Weights of a small transformer language model.
Size: 13 layers, width 160, 2 heads of 64.
Architecture: LayerNorm before each block, tied embeddings, normalized queries and keys, attention and MLP in parallel.
Training: 141M tokens, 8613 steps.
MLP neurons of a small language model. Each row is named by its layer, matrix (up: input weights) and neuron, and shows model dimensions 0-127. Each number is 50 + 15 x the weight over its row's rms, rounded and kept within 0 to 99.
Before each neuron's rows, "fires on" lists the tokens most often at its 100 highest values on Wikipedia text that the model never trained on; "fires in" lists the words (lower case) most often at its 100 highest values on Wikipedia text that the model never trained on.

fires on: " two", " lo", " th", " three"
fires in: "two", "three"
L4.up263:48 41 58 45 41 50 43 39 45 47 44 35 54 59 54 49 40 22 35 60 50 47 22 47 46 57 56 36 50 63 62 37 37 48 49 47 26 64 31 92 52 55 68 54 52 42 68 31 55 53 62 44 35 53 54 82 60 39 51 51 30 54 68 52 33 74 50 67 40 48 55 35 51 52 39 45 01 66 39 51 27 32 41 68 07 40 57 50 45 72 25 54 86 46 47 68 87 48 79 46 50 61 35 43 68 29 47 57 22 59 31 59 69 48 47 36 83 81 65 32 23 72 64 72 45 61 63 45

fires on: " is", "st", "pt", " was", "c"
fires in: "is", "was", "jost", "norsgaard", "jerry", "forever"
L6.up464:64 54 54 61 32 56 42 44 50 29 65 41 36 39 36 66 37 35 28 81 45 50 49 53 39 59 52 58 51 58 55 57 32 56 35 38 25 56 28 29 56 37 39 19 55 57 34 69 44 74 52 50 77 30 29 65 55 31 48 33 45 60 44 58 69 23 48 32 28 33 61 78 46 64 54 38 77 45 43 43 62 56 49 28 50 34 24 62 64 74 61 33 46 67 52 69 66 44 37 32 56 50 77 50 37 68 25 50 37 45 60 43 43 81 34 58 56 57 33 83 74 61 55 41 59 45 49 27

fires on: " of"
fires in: "of"
L5.up387:52 31 53 53 43 65 49 54 54 61 49 82 47 42 62 49 44 47 91 35 46 56 35 58 57 54 45 52 71 48 36 50 58 66 48 51 76 38 64 65 28 46 62 14 21 49 60 43 48 27 49 45 49 28 71 46 48 40 55 45 31 66 82 12 51 27 37 53 38 54 51 55 34 64 70 43 61 81 48 53 63 67 33 80 34 66 22 58 53 43 51 54 69 68 59 63 28 39 53 32 51 59 41 76 40 43 48 79 52 35 37 25 63 43 57 62 29 42 34 51 32 54 46 48 39 59 95 18

fires on: " of"
fires in: "of"
L5.up365:27 44 31 71 35 61 48 63 23 36 35 50 46 00 77 73 79 66 63 38 42 44 50 51 42 49 58 36 61 27 37 49 68 60 56 53 73 38 52 53 71 44 48 34 51 77 79 36 15 34 60 52 66 38 70 60 32 43 62 64 14 76 67 71 47 43 45 41 40 47 56 61 27 40 47 80 51 59 58 63 47 62 27 35 36 41 35 34 23 47 49 44 71 63 28 41 51 67 57 24 68 42 53 50 44 24 56 67 49 41 75 38 48 55 62 56 46 62 34 59 41 58 58 60 38 69 64 49

fires on: " by", " for", " to", "s", "E"
fires in: "by", "to", "for", "e"
L7.up224:79 49 60 45 57 68 64 45 30 77 63 51 35 43 29 51 47 49 43 54 37 62 41 40 53 40 28 64 87 41 30 52 57 33 81 54 82 72 34 79 81 47 27 33 58 57 72 35 57 52 40 35 49 54 55 73 60 47 20 53 46 38 59 53 26 33 51 46 61 56 56 49 55 40 59 62 42 76 55 28 53 60 59 33 49 39 51 41 71 40 74 43 78 70 75 71 39 50 45 62 44 44 43 19 42 16 47 26 38 09 60 20 48 32 40 47 51 41 55 32 39 60 67 53 40 49 45 53

fires on: " to", "ern", "aly", "az", "ly", "akh"
fires in: "to", "paralympics", "kazakhstan"
L9.up68:47 51 55 52 59 52 48 27 64 34 62 66 57 43 40 37 33 63 57 42 74 73 41 40 52 35 41 73 49 34 21 56 60 58 37 22 45 61 56 64 26 39 46 40 46 80 62 66 36 94 39 42 12 54 40 39 65 53 52 42 17 38 32 45 23 89 58 47 40 54 76 56 72 41 47 46 53 42 42 54 53 46 58 69 58 18 44 59 40 54 50 33 56 57 55 61 53 84 58 39 39 59 74 40 52 64 78 71 36 45 71 52 32 89 52 71 53 33 32 81 36 43 26 55 39 58 34 38

fires on: " by"
fires in: "by"
L9.up610:40 28 38 40 31 61 27 30 58 51 73 62 35 60 35 44 46 45 39 48 65 68 45 47 68 37 55 84 70 59 53 53 78 41 56 45 88 58 27 70 52 53 50 22 48 60 69 40 56 82 50 55 31 40 35 57 57 73 42 60 41 67 60 69 29 53 54 39 74 71 55 38 42 41 47 72 42 61 61 36 45 54 43 52 46 30 58 57 58 52 16 39 56 46 49 73 54 72 54 63 33 27 62 25 81 47 48 51 59 52 39 62 57 45 26 42 39 56 68 60 37 64 49 29 40 36 28 76

fires on: " to"
fires in: "to"
L6.up238:65 51 62 74 44 45 60 44 56 44 87 48 44 52 30 44 37 34 48 25 44 56 40 46 55 55 66 63 23 47 65 37 59 50 12 39 50 59 77 48 38 43 52 52 37 80 71 50 28 60 55 71 39 44 52 54 37 33 44 59 34 36 62 53 33 63 34 49 65 56 71 67 70 47 61 28 19 56 64 49 48 54 29 54 71 52 60 40 42 74 41 69 26 49 56 82 61 48 47 72 77 66 48 63 70 49 77 48 58 38 57 57 58 68 32 39 24 45 39 32 43 52 36 53 40 70 32 31

fires on: " to", "19", "To"
fires in: "to"
L10.up167:43 56 16 57 66 36 51 46 37 54 42 71 61 00 19 38 48 31 50 63 42 69 68 54 56 53 45 87 31 31 61 55 55 29 25 44 58 64 33 55 70 76 66 51 41 62 55 49 26 62 48 42 51 77 31 44 65 48 55 52 70 33 46 60 56 51 72 50 51 58 53 33 73 24 48 64 44 64 29 37 46 54 35 58 43 56 51 60 52 55 59 35 44 34 59 60 39 88 47 89 53 44 70 30 38 32 67 44 26 39 66 54 54 47 65 59 53 78 41 85 55 53 50 59 35 66 45 39

fires on: " to", " back"
fires in: "to", "back"
L4.up299:66 77 52 58 79 48 61 47 73 60 54 48 36 10 51 35 41 90 79 49 52 74 53 55 45 66 56 55 23 32 60 41 48 62 12 13 40 47 70 46 40 45 35 67 64 65 53 38 25 58 49 49 39 59 13 28 65 55 57 21 23 43 38 58 34 44 40 58 57 42 37 49 81 54 44 57 58 34 46 69 45 48 53 63 54 45 38 80 41 36 46 54 29 73 53 38 39 73 55 68 44 48 46 41 60 61 60 57 64 46 27 42 58 25 62 45 45 64 40 61 30 61 53 47 61 30 52 41

fires on: "born", " discovered", "ization", " University", "ized", "ised"
fires in: "born", "discovered", "university", "signed"
L4.up525:18 49 58 52 59 60 72 38 30 38 30 44 48 60 61 55 47 18 52 33 38 34 60 22 64 43 66 58 64 46 56 53 39 38 48 53 44 64 64 42 74 51 43 42 46 65 66 08 57 53 26 44 66 57 36 30 58 67 46 57 54 35 64 66 82 52 60 31 21 51 32 55 35 31 41 58 67 46 54 48 51 47 38 49 30 85 62 47 48 64 83 66 40 52 62 56 57 40 54 68 47 54 45 63 54 57 22 52 29 44 58 40 51 89 99 59 68 23 52 63 51 66 53 43 35 36 64 52

fires on: " of", "age", " albums"
fires in: "of", "albums"
L5.up127:34 31 30 49 37 47 40 63 74 64 52 73 69 38 63 46 25 63 69 37 58 61 11 75 28 70 17 56 69 45 43 49 56 45 48 34 72 55 46 60 75 40 30 40 58 56 70 60 48 47 45 70 53 48 44 38 56 74 51 55 60 51 89 34 33 45 54 36 65 38 55 56 48 58 67 40 61 43 69 66 45 23 86 34 48 47 48 69 66 36 48 06 72 61 34 46 57 32 62 29 47 23 55 50 54 67 64 44 57 30 45 60 54 80 43 39 39 44 18 60 40 54 45 38 50 60 38 29

fires on: " was", " is", "s"
fires in: "was", "is"
L9.up190:25 43 50 52 46 58 69 33 70 50 58 49 62 18 40 25 53 21 47 44 48 36 52 45 42 18 74 24 61 66 25 69 53 66 51 54 50 54 34 48 55 50 56 45 60 59 47 37 46 46 59 38 59 71 52 58 64 33 48 38 31 69 61 26 52 56 51 32 47 72 54 39 61 57 26 43 36 56 62 35 52 16 60 62 26 56 41 38 34 17 55 65 58 56 25 88 40 59 45 62 63 71 67 64 68 68 40 48 29 58 33 29 67 60 82 30 69 41 59 74 57 55 43 65 64 50 73 03

fires on: " to"
fires in: "to"
L4.up593:53 50 44 42 75 78 36 61 39 46 63 51 78 29 17 70 26 34 51 63 31 35 71 33 59 29 64 37 54 43 45 36 39 41 52 45 59 45 54 45 58 40 70 79 44 67 70 24 31 48 59 32 31 22 36 61 41 28 78 23 57 52 73 81 41 45 53 48 23 57 54 31 50 63 29 47 37 72 43 46 45 39 50 57 51 62 45 50 54 61 53 52 51 59 18 49 59 29 56 79 62 42 39 53 41 29 67 52 48 44 57 50 38 67 61 53 50 47 28 70 48 43 27 44 27 75 47 35

fires on: " to", " can", " for", " is", " give", " was"
fires in: "to", "for", "can", "is", "give", "was"
L7.up6:63 56 43 51 60 57 43 62 54 40 78 68 46 28 50 64 76 60 54 24 43 34 62 57 66 40 59 86 22 48 82 51 58 20 62 54 55 44 52 82 33 53 63 33 37 53 46 57 00 57 57 61 37 31 56 57 49 52 59 44 51 38 45 33 61 30 43 46 64 46 40 32 56 68 47 73 07 67 63 05 49 49 19 61 46 47 61 39 58 68 47 62 44 41 44 52 44 57 43 49 47 53 41 13 64 26 50 63 26 42 37 72 62 20 37 40 45 52 49 55 31 73 94 54 60 49 38 53

fires on: " a"
fires in: "a"
L10.up603:42 39 61 52 57 23 52 54 47 72 29 39 50 48 23 51 59 54 51 50 71 39 56 22 50 51 43 71 30 63 58 40 45 45 58 65 54 61 10 55 63 38 28 42 54 29 65 62 06 72 32 61 43 73 56 50 59 67 37 42 47 68 74 27 49 69 72 65 40 58 40 67 30 48 61 67 52 59 71 53 44 65 71 56 41 34 51 63 56 47 47 54 54 56 60 43 49 48 59 17 55 34 36 28 30 55 36 44 42 27 64 50 44 61 62 61 51 42 40 84 54 37 59 58 45 27 49 36

fires on: " for", " to", " in", " at", "sa"
fires in: "for", "to", "in", "at"
L5.up637:47 55 36 67 58 69 53 51 23 34 61 55 61 03 21 54 51 36 80 51 34 44 28 41 39 40 67 65 74 55 50 42 37 51 68 76 62 52 56 40 56 53 59 52 49 48 63 28 29 63 57 32 48 25 38 50 37 34 63 31 20 54 59 57 34 47 79 30 34 46 52 51 55 62 45 44 37 75 48 33 67 53 26 27 32 51 24 55 28 30 89 44 53 42 26 60 30 68 59 60 57 46 58 56 73 50 42 48 27 45 64 33 54 56 57 50 68 79 39 59 71 63 71 45 47 92 46 21

fires on: " to", "ire", "rs"
fires in: "to"
L6.up424:60 33 43 59 38 35 65 61 61 55 64 43 63 25 51 50 60 60 68 49 48 45 45 40 46 58 90 59 55 60 62 41 30 35 40 35 43 39 51 46 36 38 32 36 71 83 67 30 32 51 28 55 60 34 45 41 42 77 53 62 31 40 39 49 43 38 42 63 09 39 62 51 78 41 26 85 42 46 46 63 64 56 54 42 54 43 49 48 67 45 62 62 64 28 24 54 37 46 21 70 80 34 48 38 73 56 45 46 65 54 18 72 75 50 69 46 44 20 49 60 54 43 43 40 46 38 39 48

fires on: " to", " will", " can", " may", " would", " must"
fires in: "to", "will", "may", "can", "would", "must"
L7.up343:41 41 44 55 36 48 54 65 46 27 62 68 74 50 26 77 55 53 64 49 39 24 65 42 60 43 93 34 21 46 62 26 51 42 22 56 68 54 81 70 31 41 51 83 57 72 59 42 33 27 35 54 42 31 51 63 39 51 54 43 41 53 63 76 60 39 22 44 52 47 54 49 68 41 25 42 23 55 23 46 56 74 32 56 76 53 48 48 47 68 39 40 64 41 39 49 79 31 27 47 58 63 32 62 80 33 65 75 44 18 49 42 42 56 57 26 35 58 58 38 51 43 46 66 71 48 40 33

fires on: " family", " have", " had", " has", " did", " do"
fires in: "family", "have", "had", "did", "has"
L9.up276:48 38 55 51 50 35 32 31 47 46 62 48 57 50 37 39 13 34 33 51 65 48 54 50 50 41 39 57 54 99 57 37 60 55 84 47 49 61 53 48 56 47 37 25 35 63 52 55 70 77 42 74 65 26 57 49 59 33 62 55 76 29 58 25 48 48 72 35 62 30 31 36 52 50 60 52 46 67 49 33 55 12 26 51 48 65 54 24 80 48 36 14 79 75 19 57 33 29 67 34 51 51 49 60 67 55 43 63 60 63 46 45 53 73 35 41 42 57 53 36 62 62 43 58 47 45 63 50

fires on: " to", "im", "wer", "ient"
fires in: "to"
L7.up149:63 49 54 54 62 20 52 53 48 35 40 61 51 51 49 56 20 58 54 09 46 29 52 47 25 40 73 49 63 47 80 34 45 66 41 38 37 61 60 52 00 53 60 50 57 63 90 55 22 40 51 45 18 33 18 67 55 37 61 54 45 40 47 57 59 44 47 73 37 31 50 63 62 58 46 82 41 54 51 61 44 54 45 39 62 49 53 64 20 22 51 37 19 62 33 33 59 40 39 69 48 38 34 53 75 51 36 80 37 41 43 58 58 63 64 38 64 57 30 53 63 49 61 30 54 53 60 47

fires on: " has", " is", " had", " have"
fires in: "has", "is", "had", "have"
L10.up350:33 25 65 69 42 48 67 23 48 37 54 51 43 49 62 61 49 14 46 41 53 24 42 38 47 33 37 75 43 73 32 35 53 58 63 62 45 73 29 33 51 57 56 63 61 99 63 52 56 68 27 62 55 36 39 64 48 57 53 36 52 44 42 31 63 55 77 38 50 48 58 44 40 73 34 41 57 51 52 56 53 25 41 66 46 63 41 49 54 69 12 36 53 71 59 89 28 30 38 15 33 38 44 59 22 58 57 45 07 64 67 50 60 54 66 51 65 68 29 63 36 45 47 57 54 56 35 57

fires on: " been", " have", " had", " was", " Ev"
fires in: "been", "have", "had", "was"
L6.up510:64 59 46 50 44 65 50 36 32 38 22 52 72 23 64 40 19 42 45 45 52 72 62 75 47 65 55 59 65 88 37 34 49 74 56 24 40 51 49 30 34 57 41 38 41 44 61 40 61 68 42 58 49 57 42 39 63 46 39 52 65 29 55 58 52 63 40 37 47 44 48 61 41 42 59 62 25 43 38 50 49 31 60 46 55 44 38 55 45 59 27 26 40 57 56 26 48 38 66 54 47 39 70 64 31 64 48 31 43 57 25 38 72 43 45 61 66 59 44 28 50 32 64 48 61 36 71 91

fires on: " of", " as", " by"
fires in: "of", "as", "by"
L10.up361:45 34 20 64 45 44 45 61 78 87 35 63 58 57 57 37 28 39 67 44 70 66 36 61 41 63 38 34 41 71 59 42 46 52 46 65 55 69 37 52 48 52 40 33 39 52 54 69 46 59 59 76 41 34 73 40 55 62 77 49 52 58 42 71 55 63 53 56 53 42 43 33 38 57 62 78 45 53 49 44 63 32 53 37 23 29 34 44 23 38 70 08 46 58 51 60 48 46 55 49 51 46 76 51 54 57 29 43 46 44 39 30 69 11 37 38 44 32 46 86 36 35 51 71 45 75 68 61

fires on: " of", " to"
fires in: "of", "to"
L9.up237:44 34 47 45 53 45 51 50 48 82 66 48 55 42 53 62 60 36 56 36 47 42 35 53 43 60 42 94 93 48 40 52 69 52 82 57 65 72 18 60 63 52 61 34 57 77 61 54 51 55 62 68 45 54 35 53 30 52 52 32 56 85 66 45 17 50 40 34 60 43 20 51 60 58 49 59 31 68 64 38 61 55 45 37 31 41 39 41 56 65 50 43 81 60 67 53 68 45 33 36 60 27 70 45 61 47 54 42 41 22 27 15 45 63 47 71 25 29 56 73 65 33 46 42 49 72 66 57

fires on: " is", " was", " been", " failed"
fires in: "is", "was", "been", "failed"
L6.up571:49 54 52 62 07 46 64 23 56 36 41 58 42 05 42 68 46 67 48 28 29 51 60 48 48 40 37 33 37 53 42 35 62 51 77 45 70 57 74 34 34 43 56 64 38 67 60 19 72 84 36 52 60 34 62 72 45 49 36 41 48 61 82 59 53 58 40 43 39 52 66 59 40 40 48 42 21 46 55 30 46 36 54 31 45 48 44 60 39 45 53 48 55 55 75 84 58 53 47 38 51 23 83 37 41 51 47 76 06 59 60 26 41 26 50 57 83 58 48 29 42 23 53 47 57 42 76 57

fires on: " for", " to", " at", " and", " Or", " an"
fires in: "for", "to", "and", "at"
L9.up613:62 42 38 48 25 69 52 30 79 57 70 40 39 48 45 37 34 28 21 62 64 68 22 68 33 64 60 63 51 32 40 57 29 68 38 60 50 56 51 57 48 47 38 45 52 45 64 39 74 74 56 87 15 40 13 60 51 65 53 56 45 69 58 55 29 40 51 48 43 53 49 52 53 46 86 58 60 84 48 46 35 50 60 63 25 41 47 61 44 46 43 36 73 47 57 55 40 52 41 59 55 33 59 48 63 63 54 38 65 40 32 45 33 47 36 56 58 83 40 38 55 57 55 53 52 36 51 83

fires on: " were", " been", " was"
fires in: "were", "been", "was"
L10.up238:46 34 50 61 47 71 50 45 53 56 54 28 51 30 55 44 63 37 52 41 70 39 68 44 48 53 33 30 44 55 62 40 46 37 56 35 50 68 44 68 37 34 29 47 54 29 39 39 65 70 48 47 53 51 50 54 77 65 66 36 47 50 53 55 56 82 44 48 49 35 25 26 36 59 35 97 16 39 42 40 45 43 20 52 51 62 52 53 54 57 52 18 66 54 53 74 43 46 70 31 34 35 45 57 57 57 44 47 09 61 20 53 71 64 35 32 63 79 37 68 68 34 54 48 48 60 74 37

fires on: " in", " from", " of"
fires in: "in", "from", "of"
L6.up266:44 54 17 45 55 59 55 71 17 47 59 31 69 63 25 41 56 31 93 09 72 65 42 30 74 51 54 32 85 52 43 62 43 52 26 42 44 55 54 59 39 48 38 37 51 56 81 44 67 39 80 34 42 53 48 40 33 50 40 53 41 71 46 62 34 49 44 65 74 52 74 47 47 34 71 70 23 63 71 65 63 31 67 39 36 56 51 57 30 26 52 29 47 65 61 42 41 50 56 50 71 48 50 68 35 56 62 55 48 39 70 44 57 44 54 44 50 55 49 27 54 42 48 41 49 66 56 63

fires on: " was", " is", " Fern"
fires in: "was", "is", "fernández"
L10.up94:55 56 45 68 41 65 35 38 37 65 21 52 42 63 30 46 61 47 51 32 60 44 54 48 49 45 51 32 24 63 57 70 12 56 54 55 51 41 49 45 38 67 19 60 81 31 50 54 37 47 45 57 59 52 50 49 64 35 43 55 55 38 60 65 70 30 29 53 85 52 63 51 56 43 56 52 26 52 56 64 38 48 44 47 51 75 62 96 29 33 34 31 46 49 43 46 87 64 63 71 69 31 38 64 81 65 50 27 47 39 25 43 46 78 70 38 65 46 32 62 63 48 41 48 48 38 57 22

fires on: " to"
fires in: "to"
L9.up142:57 71 46 61 53 36 47 26 53 53 71 51 75 44 48 54 60 26 47 24 56 34 68 38 51 57 54 64 61 63 36 29 24 67 37 48 59 56 81 56 56 41 51 53 51 83 82 42 50 77 28 35 47 56 25 47 77 45 55 29 33 27 67 61 52 72 61 50 64 55 57 60 72 45 47 21 41 36 29 62 42 52 26 47 51 43 26 76 62 57 38 31 56 55 46 58 51 33 38 72 52 44 54 69 63 62 31 58 50 10 54 22 63 48 52 55 63 27 60 37 40 34 51 36 32 52 57 10

fires on: " in", " to", "19", " during", " on"
fires in: "in", "to", "during", "on"
L9.up516:49 37 54 46 49 32 49 44 41 47 66 56 51 27 33 47 75 45 45 40 44 60 44 55 43 47 57 73 24 56 50 54 69 67 42 56 82 66 28 52 48 57 44 57 57 53 30 60 25 87 54 71 22 51 54 40 49 42 32 53 46 28 40 57 62 38 72 37 96 30 14 37 67 35 60 71 63 54 40 36 37 74 46 52 52 32 62 27 63 73 42 64 33 34 47 39 39 56 53 66 54 49 46 35 44 34 58 52 52 17 51 61 33 44 27 53 39 48 57 38 30 71 90 77 45 52 37 70

fires on: " to", " in"
fires in: "to", "in"
L6.up491:47 66 30 66 41 49 70 28 46 45 41 43 62 27 06 50 45 88 66 34 37 48 45 35 48 34 65 53 39 47 39 36 81 50 68 28 66 46 78 49 39 34 71 61 60 64 69 36 36 67 65 65 57 37 44 55 50 52 74 49 27 45 38 78 37 50 40 48 21 34 51 58 80 46 38 44 28 63 50 34 58 63 27 36 57 30 53 44 55 43 41 54 42 52 16 74 59 52 46 64 48 33 83 34 65 43 58 64 57 11 46 56 71 26 43 60 52 50 39 69 30 41 59 47 59 46 43 35

fires on: " of", "e", "ment"
fires in: "of"
L9.up117:35 52 45 59 55 32 34 73 63 70 49 65 50 64 45 59 27 39 63 25 78 39 41 34 66 50 76 50 40 47 47 47 32 66 69 53 70 69 49 79 30 43 26 22 43 71 69 42 61 60 49 39 48 37 51 41 58 49 28 41 50 58 58 57 52 60 54 38 46 78 46 42 53 35 49 62 84 34 74 59 53 38 62 56 40 40 36 81 37 56 62 20 57 46 54 51 42 70 66 50 73 38 54 47 32 26 61 35 46 35 40 43 27 55 46 40 52 05 55 61 35 48 43 63 50 45 55 48

fires on: " to"
fires in: "to"
L6.up242:44 51 37 56 56 37 53 41 52 46 47 68 57 50 37 94 33 27 19 50 56 37 46 46 44 61 62 61 76 39 55 37 27 39 37 50 68 69 62 54 76 56 57 64 67 36 58 31 50 52 50 72 53 34 41 50 79 48 35 32 45 47 56 66 59 74 67 45 48 20 47 39 41 28 43 13 35 78 66 41 54 50 63 39 41 62 43 69 59 71 68 59 58 75 33 50 85 36 47 77 50 36 46 46 90 50 52 42 44 22 61 34 37 55 67 48 61 50 47 29 49 60 35 47 44 90 41 32

fires on: " was", " is", "ake"
fires in: "was", "is", "stake"
L6.up541:45 35 48 44 76 35 61 42 53 50 47 58 45 50 54 47 31 28 42 32 44 45 55 30 35 49 38 40 45 74 64 54 40 63 64 68 28 72 19 65 65 30 33 13 60 69 45 51 33 37 50 52 31 41 52 67 54 61 51 10 50 42 49 45 70 71 78 50 27 49 51 45 13 59 53 65 67 70 48 39 62 43 64 47 35 34 44 56 16 43 43 54 44 53 65 72 51 46 51 47 49 41 72 68 54 59 25 53 34 51 57 20 61 83 61 43 46 41 50 56 59 68 46 26 54 70 71 74

fires on: " two", " three", " five", " his", " seven", " four"
fires in: "two", "three", "his", "five", "seven", "four"
L5.up445:31 36 53 68 58 59 28 50 35 55 57 17 48 39 26 57 69 30 37 40 75 24 30 46 34 49 50 63 79 49 37 51 69 36 56 54 63 60 55 51 46 49 47 46 50 71 38 31 38 63 61 36 55 62 40 56 42 52 41 34 59 71 43 68 33 68 50 52 50 46 49 41 63 60 46 68 34 53 46 30 30 65 47 62 47 60 39 80 70 76 28 56 73 44 66 43 45 68 33 28 78 19 49 37 58 25 50 68 44 41 61 41 44 17 34 43 62 42 60 18 40 65 39 78 38 80 60 41

fires on: " or", " a", "d"
fires in: "or", "a"
L10.up346:72 53 50 51 44 39 44 46 51 62 40 70 47 29 35 81 59 59 54 29 73 73 49 81 53 42 60 74 42 54 65 39 45 62 74 39 59 38 58 46 35 52 24 35 45 25 55 28 47 56 29 40 32 60 38 49 35 72 39 70 38 60 66 43 41 34 36 56 54 53 54 79 43 48 60 57 43 61 45 36 42 73 50 27 37 32 51 67 43 63 14 49 80 49 51 27 59 54 79 54 49 34 79 26 47 37 51 44 55 28 42 49 70 41 63 45 67 47 48 37 30 52 52 51 52 48 81 19

fires on: " was", " has", " is", "ment", " which"
fires in: "was", "has", "is", "which"
L6.up232:52 50 55 60 43 37 33 46 38 32 67 36 52 54 28 85 45 32 37 39 60 77 52 49 37 67 48 39 38 73 55 60 60 52 58 34 59 53 60 25 32 46 50 38 72 51 45 33 53 39 45 80 48 69 64 49 43 57 17 54 60 32 71 46 62 26 55 53 41 54 54 65 53 37 37 34 37 42 44 50 46 49 73 28 64 70 61 85 49 59 26 48 45 50 51 64 43 61 58 30 66 40 81 59 66 50 43 71 14 66 66 29 74 58 37 23 89 73 48 31 47 62 40 60 64 25 51 23

fires on: " of", " for", " to"
fires in: "of", "for", "to"
L6.up89:39 53 47 48 61 17 55 42 57 17 46 57 55 49 41 40 30 29 56 25 69 63 22 37 36 46 33 45 64 51 38 29 37 48 36 35 44 60 51 42 68 41 27 52 43 77 65 38 50 47 67 66 25 54 24 42 76 62 48 48 66 68 41 59 67 63 75 36 53 61 47 39 36 59 57 52 60 66 69 58 62 49 28 47 54 42 32 62 45 69 66 42 43 85 55 59 22 56 53 69 54 37 62 51 59 71 26 50 66 09 44 28 48 57 82 48 34 41 55 74 46 60 45 29 55 51 44 74

fires on: " of"
fires in: "of"
L6.up57:33 41 48 45 67 47 47 86 32 33 66 85 45 49 48 51 57 38 66 39 63 53 39 48 66 61 30 61 48 30 48 55 73 55 17 37 96 46 53 61 50 34 32 58 65 44 51 58 41 26 86 46 49 52 47 50 29 63 32 74 46 59 72 46 40 25 71 49 49 63 71 28 33 39 56 67 32 63 60 61 55 68 38 37 39 39 25 41 17 48 68 50 56 50 21 49 47 74 70 64 37 58 75 38 64 44 56 77 45 35 57 46 54 50 68 53 57 53 42 47 42 58 51 45 35 64 50 41